Weights of a small transformer language model.
Size: 11 layers, 6 heads of 64, MLP 1536 squared ReLU, vocabulary 16384.
Training: a variant of Muon for these matrices, 465M tokens, 3545 steps.
MLP neurons of a small language model. Each row is named by its layer, matrix (up: input weights) and neuron, and shows model dimensions 240-367. Each number is 200 + 30 x the weight over its row's rms, rounded and kept within 0 to 999.
After each neuron's rows, "fires in" lists the words (lower case) most often at its 100 highest values on Wikipedia text that the model never trained on.

L7.up1403,193,216,125,192,196,164,195,223,248,212,180,198,192,160,193,180,160,164,234,186,181,153,162,208,192,183,216,227,169,186,247,194,173,177,203,159,242,183,268,152,250,236,240,174,219,220,190,205,196,216,176,260,270,181,186,210,188,223,228,255,173,177,204,190,166,213,205,217,183,199,225,170,142,176,192,204,229,232,203,205,211,223,236,243,194,270,183,216,201,184,172,234,188,221,231,154,228,166,172,189,193,220,211,220,243,193,218,181,233,228,182,202,250,255,191,220,239,230,197,224,216,178,184,241,235,165,273,186
fires in: "and", "the", "his"

L6.up1517,191,187,260,163,241,165,222,177,173,201,214,231,193,224,159,179,150,211,178,241,224,173,189,191,224,205,211,186,241,184,224,241,184,213,161,198,212,220,191,240,264,210,211,189,222,168,227,176,149,210,173,192,209,173,183,159,198,231,194,154,147,195,215,215,221,212,185,155,166,234,237,221,183,211,154,225,166,210,150,262,172,206,130,292,246,147,193,224,168,214,232,172,202,249,185,203,178,241,209,166,202,206,154,223,234,233,206,148,174,184,198,282,160,180,160,236,216,192,228,235,190,204,234,188,225,176,223,236
fires in: "the", "at", "near"

L2.up458,237,183,184,192,211,171,200,134,221,216,175,149,207,213,216,147,221,224,199,171,241,224,179,194,223,209,199,220,160,228,167,198,233,196,214,198,216,190,129,171,193,204,176,208,213,222,172,228,184,267,197,172,177,171,191,205,179,158,193,210,166,157,151,195,174,225,186,236,188,228,219,170,225,148,206,196,222,177,219,252,224,195,193,260,180,212,207,223,155,238,257,189,196,260,184,179,173,203,205,187,246,205,205,190,138,233,203,188,174,196,112,230,171,233,192,235,159,242,250,224,173,239,190,258,238,212,212,183
fires in: "he", "she"

L6.up1048,212,222,197,205,231,133,119,140,216,222,175,159,209,200,215,213,188,220,206,209,207,186,246,211,185,179,255,174,236,238,144,159,191,172,196,223,204,233,175,186,165,240,197,203,214,199,243,154,212,130,166,195,210,199,132,206,226,99,177,222,196,169,170,189,212,225,228,262,232,160,161,168,169,159,200,184,205,259,231,184,225,181,218,206,200,218,211,144,174,193,260,155,158,193,127,235,221,200,180,178,214,144,219,164,186,175,158,240,202,189,245,196,147,196,169,173,186,209,189,241,135,229,200,214,199,195,219,162
fires in: "the", "of", "by", "in", "between", "to"

L5.up852,233,180,186,167,213,165,230,188,208,163,145,231,239,192,227,174,187,211,167,211,239,250,212,129,139,190,202,203,172,209,157,185,210,181,163,176,214,226,199,148,214,217,222,252,192,161,200,218,158,232,193,238,192,175,243,221,188,93,188,182,206,218,198,210,156,177,203,152,170,146,213,167,171,252,243,205,202,186,175,221,178,215,182,215,232,217,168,227,201,223,170,127,176,177,191,200,211,201,217,221,179,235,217,225,157,209,263,207,262,179,193,214,185,176,217,224,188,201,174,217,227,173,203,204,141,170,214,174
fires in: "by", "the", "a", "in", "under"

L5.up1136,198,204,190,205,241,139,223,223,199,217,213,213,227,153,219,197,219,225,272,206,188,217,255,226,204,183,187,186,202,176,217,179,256,181,189,206,239,219,242,197,216,231,210,166,245,133,151,210,190,182,232,243,171,174,185,183,159,206,214,229,239,222,211,242,256,198,158,188,228,207,195,242,190,149,175,220,184,188,229,220,173,211,172,201,209,223,208,207,210,206,208,138,217,229,237,197,172,205,200,163,197,196,229,180,188,250,186,221,181,219,187,203,195,216,196,179,164,181,220,227,200,210,149,190,206,173,217,129
fires in: "s", "there", "that", "for", "are"

L6.up1080,187,224,177,180,213,194,211,166,197,197,204,189,196,161,152,169,165,232,174,180,224,183,191,201,235,114,248,167,152,270,134,213,212,141,190,245,186,189,157,197,206,190,168,220,202,255,194,225,163,201,166,142,175,226,189,157,231,156,212,170,148,218,209,168,196,202,185,156,170,160,202,168,205,184,215,132,175,183,208,213,202,164,179,255,205,224,211,199,140,257,196,235,221,240,189,211,266,264,170,245,226,201,243,183,216,190,237,175,236,218,162,187,199,205,235,201,188,193,191,275,176,235,128,163,247,221,210,196
fires in: "he", "had", "they", "it", "the", "she"

L7.up501,221,221,239,175,241,210,168,186,200,250,205,141,171,205,181,200,186,198,180,231,157,205,166,227,222,229,142,191,201,192,236,194,178,205,228,210,190,206,169,205,178,202,182,210,132,222,245,175,140,217,180,220,190,228,206,188,217,192,205,171,213,180,143,224,172,142,188,265,154,173,194,244,229,133,215,167,223,177,222,192,233,214,209,226,202,245,212,118,214,126,196,207,173,170,196,231,203,191,185,219,243,196,206,224,190,168,221,207,208,220,261,171,242,165,204,213,217,181,142,180,303,221,169,240,197,207,211,210
fires in: "the", "that", "this", "his"

L6.up1218,221,227,201,266,203,218,276,201,250,208,161,181,250,194,217,152,189,173,239,211,192,223,190,195,205,175,215,162,157,221,185,182,272,193,135,214,218,184,233,233,239,206,170,210,230,183,176,195,198,255,203,236,292,231,231,216,174,191,249,171,212,195,195,191,233,164,278,236,191,170,192,195,206,208,217,249,227,192,284,165,216,230,155,200,220,231,190,164,187,174,186,243,204,223,224,208,164,192,151,208,157,211,221,177,220,216,121,230,254,206,239,155,199,188,156,221,212,176,231,224,175,152,165,240,136,200,180,186
fires in: "as", "including", "and", "a", "with", "time"

L2.up712,203,203,220,211,152,193,223,192,223,129,205,217,210,198,197,176,179,235,134,193,222,216,195,238,183,244,219,216,200,264,171,160,179,277,139,190,129,152,253,162,184,221,169,161,164,280,253,224,227,196,141,210,233,200,158,177,190,194,229,210,193,185,182,233,172,218,214,205,201,215,252,217,211,201,205,155,221,204,174,168,212,216,223,251,208,152,230,200,148,223,257,190,238,182,212,187,202,214,201,176,181,177,195,203,177,179,248,150,170,148,181,228,200,212,225,184,149,203,231,224,157,194,204,213,189,194,225,181
fires in: "of", "d", "du"

L2.up570,220,171,163,260,178,203,137,186,226,237,219,187,196,190,222,221,184,231,196,235,209,206,233,237,209,221,177,187,230,216,206,198,190,172,242,174,234,183,185,234,233,217,184,215,193,150,220,168,154,199,204,198,200,164,208,203,199,143,202,216,230,203,139,139,175,194,227,245,202,200,231,187,184,211,231,181,204,201,210,189,198,190,244,217,158,216,270,193,213,160,214,176,194,217,146,211,203,159,187,208,199,180,255,257,174,188,167,196,141,213,168,171,164,149,187,198,156,147,216,190,165,291,161,160,183,172,220,188
fires in: "other", "many", "several", "of", "some", "the"

L7.up365,176,199,242,251,221,191,209,195,199,198,238,163,255,227,157,233,157,206,220,201,239,138,201,191,187,188,190,213,194,148,196,177,228,218,245,163,193,208,187,207,230,215,229,215,190,115,240,173,195,193,182,180,217,198,188,197,187,191,194,209,107,180,211,281,184,226,261,196,197,201,219,239,218,258,130,202,195,213,214,168,231,211,162,183,230,173,249,241,161,180,212,169,195,212,203,192,165,239,209,204,227,135,177,191,196,216,230,201,212,223,197,208,178,251,191,190,259,195,196,230,149,228,172,139,195,173,219,177
fires in: "for", "in", "of", "on", "provides", "provide"

L6.up1081,172,244,196,237,205,208,221,180,178,189,220,221,221,222,222,147,181,203,218,207,206,211,160,187,219,192,173,191,222,232,189,246,249,223,212,184,173,145,190,216,218,264,180,183,252,147,171,248,214,238,208,198,232,264,187,181,216,263,204,200,179,148,218,198,212,219,143,219,218,166,300,223,208,222,258,221,190,219,165,147,192,264,211,213,245,239,193,164,177,234,220,200,264,228,203,182,156,214,235,122,217,196,209,181,208,265,180,125,229,207,190,226,190,203,226,180,172,192,212,232,197,210,170,216,174,186,181,183
fires in: "and", "the", "a"

L7.up1219,206,205,217,236,242,185,163,216,191,180,210,205,237,213,253,214,192,234,241,215,180,193,180,216,274,213,216,206,150,249,209,156,168,186,219,203,202,212,179,187,211,218,186,107,197,200,187,220,126,157,230,176,193,170,206,235,199,187,200,222,197,209,215,223,199,201,224,242,184,211,187,184,164,210,211,118,208,176,187,165,173,259,212,167,189,231,219,231,211,181,187,206,188,204,237,198,198,200,210,163,181,167,176,210,185,246,233,145,247,224,179,220,184,213,194,238,252,178,174,209,187,193,229,193,253,241,226,192
fires in: "the", "was", "is", "a", "been", "an"

L5.up333,171,205,190,249,203,219,249,151,181,221,242,166,193,227,230,178,187,189,195,246,184,226,183,240,173,227,175,207,194,133,185,226,242,239,228,181,189,198,212,248,191,212,178,251,209,172,206,190,213,190,195,211,274,169,192,216,198,182,143,211,244,226,177,232,229,185,219,156,162,177,174,254,253,148,196,229,224,194,216,191,167,195,173,186,214,184,192,246,158,166,188,172,192,253,163,213,204,148,194,183,148,175,177,218,226,235,223,202,223,147,181,207,206,188,232,198,176,199,208,223,232,188,207,215,226,213,208,191
fires in: "the", "to", "its", "orbiting"

L7.up528,211,208,202,204,182,183,206,218,284,211,159,162,195,168,171,198,199,224,255,156,167,228,263,167,177,215,243,214,187,158,161,178,208,247,226,224,241,189,253,258,165,218,179,204,198,183,215,256,175,188,224,218,189,170,204,254,253,220,164,168,190,167,178,190,230,176,211,232,206,201,234,247,175,191,186,179,243,158,199,213,186,175,248,224,224,159,167,192,187,151,125,190,244,192,191,218,192,220,201,210,218,207,216,226,205,280,199,207,196,240,211,163,160,181,135,232,223,214,161,243,205,183,169,154,262,173,201,170
fires in: "as"

L7.up1201,226,166,187,234,224,202,198,217,173,223,231,215,205,241,214,196,169,164,201,169,216,199,197,190,207,237,186,216,154,172,225,185,190,224,227,179,257,229,263,163,178,217,178,228,171,216,227,173,148,194,268,214,225,173,235,173,188,212,215,161,205,197,226,153,194,227,188,194,157,241,168,203,241,157,282,253,175,205,240,166,186,200,203,139,218,268,183,234,191,201,238,193,206,218,149,178,164,219,198,212,199,180,208,193,229,199,243,204,202,158,168,190,245,256,258,185,167,172,177,194,154,226,160,218,163,212,186,143
fires in: "to", "a", "the"

L6.up1084,193,197,220,169,207,240,176,176,205,213,258,175,237,198,196,197,242,183,193,175,218,189,228,274,223,158,225,191,232,203,192,167,191,173,186,209,223,175,241,223,265,171,212,176,161,196,241,226,193,157,205,206,197,205,130,199,154,197,141,171,170,188,227,178,188,216,235,207,232,181,144,232,174,210,156,182,210,247,256,182,239,184,168,231,228,156,248,242,202,203,242,199,211,165,201,219,156,227,157,203,260,201,193,180,245,213,183,153,197,194,232,148,204,200,251,158,199,256,225,240,190,218,193,172,182,188,179,242
fires in: "in", "the", "on", "for", "of"

L7.up921,185,219,169,245,173,182,197,172,197,212,134,178,212,224,206,186,193,198,177,201,165,226,225,158,174,193,242,214,231,168,190,172,179,223,191,224,180,146,129,227,177,197,207,158,250,144,236,238,213,181,211,188,194,195,228,260,209,207,210,161,236,182,154,227,170,168,177,255,184,230,237,275,182,194,144,258,192,170,163,218,247,152,198,228,212,254,249,202,208,211,214,222,233,198,156,223,223,142,222,214,189,162,190,248,216,184,206,191,174,207,252,209,215,192,173,219,169,176,172,209,228,229,221,229,190,178,136,222
fires in: "in", "the", "his"

L7.up1100,224,154,180,183,190,179,231,211,183,246,193,211,195,263,162,201,212,211,178,213,160,236,188,142,225,189,180,206,158,262,202,152,183,192,182,237,191,173,230,149,206,171,178,168,223,198,257,141,235,142,205,173,202,137,191,219,193,205,185,195,165,137,243,233,174,273,172,171,174,203,194,210,232,154,197,228,244,166,210,173,201,183,178,229,169,238,238,204,133,261,246,163,210,181,189,154,152,219,164,220,230,252,217,234,164,236,234,186,200,194,259,178,206,229,205,200,237,204,181,228,180,167,199,203,167,203,199,139
fires in: "for", "s", "with", "of", "from", "his"

L2.up1475,211,215,190,219,157,218,205,180,149,210,204,208,208,265,157,202,138,202,177,192,191,209,217,182,216,186,139,208,199,163,194,182,182,222,173,150,164,185,221,197,194,255,202,259,224,171,237,160,197,166,199,217,203,172,221,178,220,172,166,193,220,196,168,209,209,197,141,146,112,252,198,209,195,186,181,183,179,237,232,286,262,215,195,196,241,211,196,187,150,209,169,161,217,177,187,233,196,189,183,180,175,242,195,226,215,224,194,205,153,187,171,207,220,228,174,239,229,264,174,212,130,219,162,211,169,157,194,199
fires in: "to"

L2.up935,183,207,170,220,164,187,180,234,211,261,244,232,195,203,159,209,167,183,152,198,221,189,173,185,207,222,172,192,184,184,216,191,188,204,172,183,226,221,212,195,214,233,210,201,243,203,232,186,195,185,199,225,228,212,169,140,193,196,179,183,205,240,182,244,249,263,165,215,217,227,209,230,218,168,150,236,214,254,175,217,184,134,183,199,217,172,164,178,181,152,222,221,208,193,229,176,193,239,186,160,203,164,197,234,210,196,209,193,237,144,259,210,189,182,184,169,214,206,203,191,168,177,187,176,245,210,194,211
fires in: "the", "of", "by", "in"

L5.up611,194,211,214,186,218,187,209,190,197,198,229,190,219,246,223,130,197,246,174,199,290,207,201,225,221,223,188,180,172,185,241,226,202,155,228,240,191,203,252,184,224,201,174,195,166,204,209,228,155,181,168,238,205,194,171,120,202,270,161,204,136,256,184,216,202,206,251,200,183,142,212,200,221,191,197,223,176,239,167,214,150,230,239,231,227,175,239,236,188,180,197,203,219,173,251,197,211,196,218,223,237,210,235,183,205,240,231,198,198,228,201,197,142,202,226,205,202,173,229,196,165,242,228,196,225,215,239,151
fires in: "first", "most", "only", "largest"

L7.up917,200,231,192,201,234,267,196,210,195,250,201,165,266,207,219,159,213,185,231,184,201,192,206,278,208,219,250,191,224,183,226,209,167,262,243,215,229,199,213,151,280,197,172,219,237,248,173,211,199,199,170,184,244,226,191,226,168,204,196,192,264,183,133,250,206,182,234,195,138,190,202,188,153,157,174,234,206,188,195,206,238,177,129,229,190,273,226,216,200,140,172,212,249,225,160,221,189,179,157,237,192,165,303,197,220,220,224,245,181,170,223,236,192,185,204,155,210,157,197,199,199,270,190,178,213,215,183,272
fires in: "the", "s", "of", "its"

L5.up207,210,139,166,208,241,178,147,218,212,182,193,185,181,181,197,196,202,199,223,173,232,226,182,210,221,219,222,175,168,181,222,204,160,147,247,229,204,210,233,161,199,251,133,182,196,223,196,200,196,182,225,143,195,193,174,204,201,203,203,194,164,204,190,187,235,196,182,192,211,208,199,184,162,201,236,201,205,221,136,188,228,234,185,185,183,250,199,196,184,237,200,194,227,181,167,124,276,213,157,143,212,185,232,217,184,200,264,185,221,228,184,248,245,242,140,194,224,169,165,205,216,252,228,211,206,251,200,136
fires in: "had", "in", "is", "s", "was", "to"

L7.up974,153,161,223,183,193,149,189,178,214,227,210,158,153,172,213,143,265,225,182,212,212,184,210,215,193,196,231,245,162,144,164,175,206,190,168,207,230,184,172,219,202,203,174,144,264,190,215,223,204,214,196,183,237,217,200,237,198,204,192,166,243,180,243,207,257,195,188,224,197,192,168,216,234,189,197,172,191,181,145,208,222,112,199,273,197,205,201,203,204,181,191,208,193,151,149,214,225,239,158,238,197,159,224,217,169,239,268,179,230,154,255,167,227,243,207,225,216,218,120,177,245,190,205,179,166,214,235,193
fires in: "in", "the", "at", "population"

L5.up1328,218,199,199,233,142,194,189,182,239,254,261,215,191,188,190,213,222,169,229,222,247,250,165,195,207,230,230,213,235,219,196,207,231,180,216,236,240,161,172,179,232,217,247,235,265,161,178,211,235,191,190,218,236,190,205,213,187,192,195,167,208,166,199,214,213,193,191,204,150,216,138,168,243,242,207,221,250,221,283,241,241,211,154,165,208,192,170,179,189,184,218,218,205,200,208,188,212,186,247,230,189,174,210,217,207,226,208,218,184,196,258,171,151,266,175,290,187,217,225,226,220,247,230,213,233,200,159,196
fires in: "one", "each", "an", "a", "you"

L6.up906,215,183,189,211,233,189,208,160,199,223,203,161,217,202,224,226,209,192,156,193,171,178,180,208,188,206,178,221,238,161,193,217,191,172,223,183,180,217,183,152,228,191,165,177,251,136,208,166,168,156,183,214,210,220,230,164,176,197,148,164,176,222,176,186,142,196,257,251,159,188,192,169,224,190,148,258,206,172,169,202,199,186,205,269,243,194,175,194,116,180,223,158,224,209,192,210,216,182,234,193,187,186,197,186,169,191,228,164,220,199,253,221,174,278,212,173,217,157,189,270,298,201,222,181,211,166,168,200
fires in: "of", "on", "in", "a", "with"

L6.up1332,216,158,167,163,236,221,194,144,158,250,141,198,224,176,231,243,117,119,187,251,199,203,195,226,210,223,198,171,213,236,262,198,229,189,157,192,281,177,194,180,216,180,307,150,196,159,177,183,176,177,249,227,215,173,221,185,196,196,210,211,209,196,256,234,218,192,202,207,183,198,165,232,213,205,217,215,206,212,185,226,219,182,174,251,181,193,191,169,201,142,217,192,237,189,251,209,204,207,208,225,215,201,195,225,201,147,237,205,131,164,209,171,187,169,171,197,204,167,211,202,217,206,167,270,256,192,195,174
fires in: "one", "that"

L6.up351,211,210,178,216,147,187,187,237,203,227,217,161,236,222,184,239,240,188,196,181,224,200,232,192,205,208,200,191,211,252,173,163,185,164,234,205,90,189,219,195,223,214,171,194,192,206,252,200,138,169,190,275,197,183,148,191,217,177,114,226,167,272,212,208,166,180,237,237,198,189,195,170,195,232,169,231,184,227,205,132,213,191,140,186,189,180,220,217,189,124,252,158,195,237,179,168,224,195,250,213,198,190,232,152,229,193,221,161,205,200,152,206,161,175,169,144,215,167,222,218,215,206,236,229,175,214,242,219
fires in: "the", "of", "a", "most"

L2.up1348,167,221,199,230,224,152,199,203,222,191,214,224,221,215,244,156,195,225,191,226,251,186,210,162,143,153,188,230,218,229,240,170,232,214,196,227,230,187,182,241,238,192,197,196,270,101,188,258,203,148,182,179,230,196,204,226,185,210,242,172,194,269,180,181,186,157,108,258,191,200,177,227,258,202,252,187,172,213,222,195,176,222,233,199,224,212,230,230,182,227,186,162,234,195,203,213,164,208,181,226,249,175,248,189,207,189,241,229,134,173,205,191,206,171,170,233,186,218,208,232,145,243,226,181,155,219,179,195
fires in: "the"

L5.up232,213,273,242,153,181,246,174,194,224,172,104,209,200,164,173,237,220,183,190,201,191,182,211,203,171,197,189,240,218,181,220,230,163,179,235,230,191,256,211,160,242,209,206,170,258,223,228,183,229,155,170,225,225,216,175,266,207,219,165,124,257,213,194,148,179,205,186,217,236,151,150,154,171,214,203,165,184,179,247,195,225,170,194,185,227,175,204,223,217,219,196,190,201,199,220,222,197,234,213,214,198,183,209,170,198,141,187,190,182,190,207,193,247,209,190,200,192,203,191,241,228,170,229,196,216,165,172,202
fires in: "of", "in", "year", "cent"

L2.up1105,197,247,171,202,164,186,191,184,194,277,190,230,213,179,235,216,168,223,205,211,227,203,227,156,209,244,247,193,285,201,200,165,194,196,171,214,217,198,228,218,191,268,207,199,182,182,129,230,232,162,149,176,149,193,174,182,214,146,206,197,185,158,182,238,154,203,160,202,182,207,165,250,182,248,172,184,183,247,175,181,196,229,229,208,224,197,268,195,201,219,251,230,215,176,172,189,110,176,178,168,223,174,212,194,212,180,157,189,210,175,283,161,200,171,200,230,199,168,214,186,207,251,203,196,223,197,202,248
fires in: "that", "who", "the", "where", "when"

L6.up437,179,191,171,183,183,229,232,207,187,249,267,168,162,157,214,195,205,205,186,193,235,209,193,202,228,171,211,201,189,266,233,209,223,225,218,236,194,164,230,200,192,157,187,165,236,160,213,213,199,205,187,209,147,226,140,162,261,149,160,183,211,263,165,224,225,258,180,207,203,201,203,268,193,192,171,219,187,240,161,205,215,217,175,211,207,230,189,183,196,170,200,197,191,158,197,189,202,210,185,208,298,184,225,164,245,197,215,199,244,201,168,181,189,199,181,224,228,245,269,170,168,222,207,183,227,184,188,230
fires in: "had", "have", "has", "he", "that", "which"

L2.up625,136,213,224,221,223,210,219,203,161,241,184,240,200,178,241,148,211,202,198,166,261,184,181,211,227,214,253,228,159,234,206,137,210,219,167,203,193,172,212,232,235,216,221,154,215,188,170,190,176,214,230,188,201,200,138,187,178,231,204,215,173,194,219,210,230,193,202,254,195,238,193,176,206,227,176,198,212,231,215,179,199,219,168,167,222,204,178,201,210,215,243,213,207,251,171,160,197,244,230,161,229,163,237,159,180,165,179,181,193,153,232,281,193,218,280,160,169,154,175,168,159,228,235,213,227,249,235,227
fires in: "the", "and", "its"

L2.up1022,166,166,99,259,214,151,210,230,183,222,131,213,246,213,217,210,146,171,207,196,205,189,186,218,225,196,192,209,189,157,201,154,196,203,203,173,165,203,181,160,219,176,201,190,193,173,157,180,170,194,206,228,228,188,245,161,191,208,163,243,229,234,267,200,211,198,231,257,257,217,152,218,228,211,190,172,235,173,224,173,217,172,217,194,204,198,201,243,199,187,186,140,153,202,187,201,185,244,198,224,214,203,137,159,192,169,242,223,225,140,255,195,190,200,258,216,209,171,182,245,192,183,173,182,235,232,258,184
fires in: "his", "their", "its", "her", "s"

L7.up1122,169,216,161,282,173,196,227,206,233,186,206,189,266,220,245,189,187,177,151,191,145,177,160,205,232,209,177,200,225,196,189,183,205,202,190,206,201,210,223,213,223,260,192,220,199,224,232,189,186,193,126,241,276,237,263,213,207,225,205,181,193,190,179,187,241,179,172,222,187,199,226,205,208,190,171,180,168,233,184,229,152,183,172,219,189,190,259,183,221,210,156,132,185,199,237,219,216,254,153,229,219,227,227,238,216,232,212,198,234,160,202,199,209,195,171,226,188,160,220,179,204,217,185,226,208,146,209,215
fires in: "trail", "pond", "reservoir", "road", "dam", "fort"

L6.up342,231,179,183,153,176,201,222,195,148,187,184,240,213,243,248,213,199,177,215,192,246,147,232,233,190,218,210,197,201,195,209,161,172,213,246,192,198,182,258,248,190,218,192,219,188,172,215,191,221,217,212,187,216,182,198,212,205,198,184,182,189,199,223,195,254,182,212,167,225,220,218,191,207,233,277,191,202,193,226,203,237,220,218,209,239,208,210,218,181,203,224,204,227,161,194,224,213,219,181,236,221,211,251,161,182,207,173,198,176,197,203,253,195,211,215,148,210,242,217,235,185,226,182,187,194,234,128,161
fires in: "to", "from"

L7.up1427,215,160,195,171,250,138,162,197,248,194,134,188,258,201,242,218,182,242,223,232,196,195,194,227,191,249,280,184,233,152,151,216,239,199,154,156,217,217,189,197,183,153,208,175,283,204,213,253,168,154,169,225,218,160,253,236,190,171,184,263,219,205,197,223,127,160,189,226,200,141,167,222,229,205,201,181,183,143,123,213,202,191,195,201,211,192,196,214,200,190,205,217,175,212,184,212,247,208,209,163,202,196,224,186,176,221,220,193,226,188,207,168,201,162,158,212,174,188,176,241,232,216,213,173,228,163,214,161
fires in: "in", "on"

L6.up1333,224,154,219,173,192,187,218,219,186,184,215,162,175,223,228,199,229,172,190,193,210,254,228,240,174,229,225,183,159,262,224,199,211,194,250,182,214,190,135,225,207,199,181,213,245,159,205,196,207,156,197,179,122,195,189,210,175,211,204,158,169,228,201,133,238,212,154,216,168,194,199,184,195,189,184,218,185,184,169,215,210,206,210,214,227,249,164,232,240,243,203,240,245,168,262,209,231,220,240,204,255,130,184,239,210,279,238,187,215,207,188,225,246,169,202,213,213,190,225,267,235,182,138,177,220,255,194,209
fires in: "that", "which", "it", "and"

L5.up808,213,210,246,222,173,142,176,183,192,236,208,214,221,219,266,173,188,259,167,227,254,165,140,218,230,192,245,227,221,216,160,184,222,251,225,206,128,171,234,214,211,185,205,195,150,204,199,199,169,215,262,198,212,183,179,217,186,139,223,232,197,156,238,173,262,187,191,197,169,214,161,215,219,204,254,178,173,226,172,185,208,232,209,191,172,217,187,213,141,194,287,161,241,184,144,157,229,191,236,182,166,179,203,225,279,191,237,194,177,169,196,232,238,210,190,178,185,229,194,140,219,163,197,152,193,202,190,178
fires in: "in", "also", "from", "the"

L6.up1220,239,166,196,260,195,189,234,238,176,172,248,206,172,219,204,183,203,217,213,180,239,153,211,234,226,213,205,232,154,142,193,199,167,232,232,188,184,176,181,221,239,233,188,241,208,200,258,197,171,163,189,192,220,187,171,182,146,211,248,204,227,178,212,201,214,239,174,147,179,221,180,191,185,158,253,197,206,250,212,228,202,195,245,194,203,208,213,200,224,238,269,148,267,164,190,215,205,204,209,236,233,158,203,184,198,230,235,229,260,176,173,172,212,204,220,202,221,198,190,200,138,227,198,200,209,192,221,186
fires in: "to"

L2.up282,191,247,202,231,227,178,200,188,186,290,175,173,252,244,181,227,191,182,161,156,224,204,209,207,193,159,211,221,210,206,247,200,225,246,231,167,194,138,215,190,182,170,222,207,219,156,197,184,238,202,163,213,211,226,218,210,217,185,168,185,155,270,269,207,200,191,238,174,205,230,187,201,195,224,216,245,206,152,214,189,198,194,219,214,247,263,191,179,233,137,191,222,208,220,181,198,208,142,189,233,215,180,207,184,150,184,259,220,212,203,236,201,210,205,228,232,224,191,220,205,140,230,253,133,179,264,202,208
fires in: "s", "lithuania"

L6.up1464,182,233,215,186,210,167,144,225,195,192,201,220,201,210,223,206,158,197,223,202,195,193,174,174,197,178,257,237,189,219,212,184,201,194,234,229,212,163,241,279,179,228,205,174,203,182,195,225,179,177,207,201,156,189,239,239,234,169,220,187,215,166,239,248,187,205,186,161,221,193,158,195,242,219,197,181,214,158,185,203,196,184,222,214,205,213,239,249,194,222,234,188,199,204,221,209,239,179,152,222,185,99,184,215,196,263,168,188,204,153,259,168,240,233,203,137,216,213,133,232,219,206,198,166,199,154,205,178
fires in: "when", "the", "up", "out", "on", "off"

L5.up504,164,197,176,230,198,232,235,198,231,202,215,250,218,168,138,174,197,116,268,205,155,214,188,187,218,187,259,217,225,223,193,175,184,239,157,232,175,203,200,216,213,201,188,195,266,176,218,198,199,230,207,248,184,197,160,202,158,227,200,167,196,188,232,225,174,167,186,198,210,215,211,156,178,200,196,275,242,201,176,169,223,145,221,217,171,222,182,177,123,213,157,253,199,187,171,217,179,200,183,208,179,186,225,197,211,206,201,180,238,207,112,189,217,227,244,223,213,221,207,152,180,170,154,223,200,156,254,158
fires in: "and", "the"

L2.up374,190,178,157,239,232,234,218,215,203,194,167,245,225,258,236,218,229,216,219,229,158,218,197,185,161,189,183,180,207,169,262,170,207,172,148,176,214,134,158,244,201,233,250,192,247,179,218,186,214,187,186,215,196,217,173,227,214,231,174,201,193,164,238,178,190,211,143,210,196,218,200,216,196,178,197,219,200,181,235,149,169,217,223,168,206,251,181,222,195,222,185,235,212,177,219,212,213,223,191,179,232,227,207,168,233,221,221,256,183,230,213,182,211,136,173,153,203,194,188,202,234,172,164,177,140,239,206,158
fires in: "to", "by", "the", "after", "war", "a"

L7.up314,150,138,229,255,166,225,191,173,169,173,209,183,160,233,211,227,248,184,205,184,238,191,183,191,220,224,154,187,140,170,229,243,169,199,176,241,202,215,160,198,188,186,209,205,205,212,196,189,169,197,163,204,167,169,264,225,190,160,218,184,226,225,183,209,202,205,215,232,199,153,162,189,201,162,198,169,189,235,184,190,257,197,137,200,233,216,180,147,188,235,221,249,232,206,176,204,211,178,189,181,181,182,210,226,144,165,252,141,246,226,225,190,197,226,182,194,180,252,162,255,212,149,180,250,215,236,199,239
fires in: "and", "or"